Weights of a small transformer language model: width 160, rotary positions.
MLP neurons of a small language model. Each row is named by its layer, matrix (up: input weights; down: output weights) and neuron, and shows model dimensions 16-143. Each number is 500 + 40 x the weight over its row's rms, rounded and kept within 0 to 999. Numbers have three digits each.
After each neuron's rows, "fires on" lists the tokens most often at its 100 highest values on Wikipedia text that the model never trained on; "fires after" lists the tokens most often just before its 100 highest values on Wikipedia text that the model never trained on.

L4.up235:476437548488503502484460521444535483527570446521482526525557492494469481513472559591516532526513458521496492432506459499473525488484513557467463488555494489490523453577459408530423495508535456523481503510548597505561519495387502524596508399495534505448482524550477537528471534516604484524509468456509540533466489499547503445487504507525509452580523466500569485457513503502551506545423
L4.down235:493457484508560503505521422526468580572387514514552488529505582510486422452465444455572556492484512501512527519470486503462568507516543503509485478474524486504459463473482561488462517498477494524577494515515443542492451531524547514478436576540461493450475542509474558536540444456476530580492519523514538545483547445436449457523552470498486546473523615505478511549529580449552488487440
fires on: "ri", "li", "z", "y", "am", "fe"
fires after: "va", " Al", " S", " V", "al", " Bra"

L5.up297:518511485474475529492409470484520432532454518513493498518477460537501500472514522494479553452509538519501478464541517589454434425469432493543530487497542469547519571464553559512553537440422519502486450507555412470498545493503540501514491534435468506477530484530468530507460569525493487486497497473538475551607475505533541432544523540482517463491544460471459421452567463469462456505468
L5.down297:565502470498427467470480538504469508484522437442509511457518493503466483429479488559506516538443497505529544533515568562514467437444518414457538545521550527529517460564524503519507552548479503527518487481474459434527478444430510567519498479449482541502414586529589521548549435469508484476405473538492533521535500468483456442529467450519552446460510544541499517427500438439475462538488
fires on: "ed", "e", " of", "cc", "p", "ا"
fires after: " ", " di", "c", "ed", " A"

L4.up361:448459596551531467402457513517466582420533469458513480451526544450455513552512528460504471501511509424453572489473495523451425443541495525511492426527548468514436419525496522545482559505457484430557525510516556493501541493460535474530508560488582458449568526478544548487508485467572491460565506520545486534508574525517480462574488536489526544493488448455440463478550513506511525493530
L4.down361:523526448495531521499529438517551487574536428539571504493511479533407495523467463418461426512513504517538431533502526513460463514467508511461504543506576475566568459550528512531576479508575437547426552495500484464494372526477446483505481441428469507475497486467490432481498515506490517580501512477484482548540506482441468499487561445538556492531551542487477523481524577438541535565528
fires on: "b", "ma", "z", "g", "con", "r"
fires after: "e", "o", " O", " di"

L2.up276:473526506592466410495553500492492500500505518443509544497613491546445504526507497565516478553446539499506461500514455514536526586475487587451458476533464499458528458466528497624497470561505524534449451586493526531463537516547457517499538514492410485473476492562493485507490550549491484486543465463432450518508468414450503475546538509485468533470511459490505542469506486452493485529464
L2.down276:458553509532517531437491517470520525466498526557430519480506446476506510536547495488440530531537523490494502492573557493473460454490459490464491538455502448540491505522479449512497517465479496501473526466501447545535467499494606548480433525531550504497551458478463524498474557433464477509479481435520598444524541506532510530446512451495514493502441514499486355546444562507413471460564
fires on: "s", "ed", "p", "ous", "od"
fires after: " join", " to", "ver", " member", "go", "ner"

L2.up182:489409483463502521511469506513539478522486502507505513489519495489430539499499486488554419506511554544416506480568488563536498471490523552486438518577516565519472569469441518491539508437467536517465553511494523591533418503410512548508541504429505481468554497515460457557506505476477501544490443486501504473506468532511507636522530523488557572480445459523481460532514543495556432533419
L2.down182:486518529515408438511549448457468501478504523535551496554601494486499445456540516506496510485508441529454488498461528506491546530516463535486525473473476426427564542529585502540514453560468523554486546452531506541452569466432505513494498521535509479487493527450519491476517532513472520417571506478444486498524535551492551431525460503481505558504487421505554464490428468485556552495495
fires on: "d", "ite", "cu", "se", "fe"
fires after: "s", "vi", "ri", "y", " per"

L2.up180:453418526551524486593463579453524505523515496526516586556519472552501511510438488469595532579448543516472546503498572442451505462544473447460522462522509547460469503506562550530474482492467543481535464510562514562470523483452468508505520470509523495532526452518448489483481500483523520582534484445507433486494425529546497434487475535497499479457496469504440558543496467477460452506519
L2.down180:511480502601542528481581499488494552474495463492525540466529495492506518503528515440525517544501439425528526513507528501497419444491445540533467448463465476530431494525512447455461532451529545496510476440595444550607454588485525460440559541503472531501525537570485452510554464463506542500513588522506481565486451598466463458461408533491495472526527446463457496496537462519476473498522
fires on: "g", "u", "b", "a", "z"
fires after: "ra", " O", "co", " to", " Co", " Ma"

L2.up175:529517452514561486566529585464493515516556559585586550440513548453481510519595516507530551475492520479496524531520510538475506528478473551530493459438448478504404530507475517456507383482469514490534443431497496560470481537498458516536539514485521490505521524499488497448482489468516458506479489521471527506444467546562516454453441445434507538554467495516476589570535451386463538528581
L2.down175:493504544524541458518540435534483490560520497481473520441579534554518583506509498519478502613484521442517479488490445486437481428484526530608459464499495534482426550453429430478507467482478475521459447481501509564521496483514448550497467484551473507466467454487551483532531497556496513484479490435607559485428477519479538510530513533511519498470532554484471599542478502502505528524442
fires on: "ci", "i", "vel", "t", "g"
fires after: " so", " So", " no", " Pro", " Ke", " Me"

L2.up222:394396514571474518551525527425471510408533457513522562532508550509455507530425542516536509566512460466505473484510515533528456540549519532475448519475486502530505479455456487559518475460515554482544490491475549477513495519535488454558448490515508546504463533505553483513523593513456451480488553477369522476547567547539508495483457501489457543527540453539467489523516503487449496512508
L2.down222:502544508532629461449526525567531406515566553506517462504500582458452517542518419418456536481510407468499519566474559403482533465610511494512497480454488495459492527527520450458527545505487445504457512494496499501486495459531520520499548537475459495486414471485439497489528530482515535548491482484599513525453513426494455458542485511505449470432440546492507528517500533540448484425546
fires on: "e", "s"
fires after: "re", "us", "as", "ra", "S", "a"

L2.up332:393444508500485531466504546430429447614524515457462516477454514491485446507508566548507608482472553578546512495451560453483527531449519429511432485523534501492486533471517498475561510586454591528543454455461516494529436458535542527554598594495492443544531489512516527513472499537522524448492518463500542496480522469464560481499555473510476494472519462449484511470535523490428488443528
L2.down332:489537501427470497544413529511437475564504493527537523554513442541462565498513435493506465489489517490537584535478486450578499445491473528474499509507533481539502487467532519569477506487475544492429508539460528542523509514456530545517485394501508492447477602470530485461527470471511513534529562471529467530469455522522448466466455536534532435489540523559500531489488602426493456503424
fires on: "ation", "or", " Women", "7", "in", "er"
fires after: " c", " (", "l", "C"

L4.up221:558505499501532494470516461503470470516504500428492545530503527483513443523502526482448444490531545532445479461464487474505482519532527509532485481534501528465467474449507547491555537382539492497538516465479512599465488498447520541509577503483594530527558511511484541454513579500491413505476438463507441546460454450551531504538465579487408578467500452522462501534492441475530449477431
L4.down221:537498416579487454537482508532486495428430518454539552452510449541574521489456516534564473491547478451497466395489515486515493512486524472559555524572480499373471505498488515500505465507446416579467510516482457511501479441549447423532454507494493473480489517532528515478599501501524510541482511512450544468544499511475525497479474489538423467511537520561455473434541507593564517552441
fires on: "duc", "gu", "ic", "z", "ph", "end"
fires after: "tro", "n", "gra", "d", "f"

L2.up477:576510444438482547459529529515400431520495459475549503442491384493556473487571568471499464509474534455527504538580535464557468461504494528578485506515526546506501500576476535542462518552525463578529541474549489571502530481508493482561503482538529478458499526520505580447564494507490485487557511555460458490417563538498513511554480465488461477477506469450508480493427528515497455505495
L2.down477:480433530440479524499506444509473499463390468482536522551481501501520576550496476524464464530563473539446471433428562481509525513462572514487514537487540559514525494456438474486541542457504487467414543530531554496577486488553477448524487470448522498549543598548476549534469498495514490517402469462455552452482542491486471374448469567501494461496507538521544496503506489506504493504542
fires on: "s", "n", "d", "x", "an"
fires after: "ri", "vi", "ten", " Pri"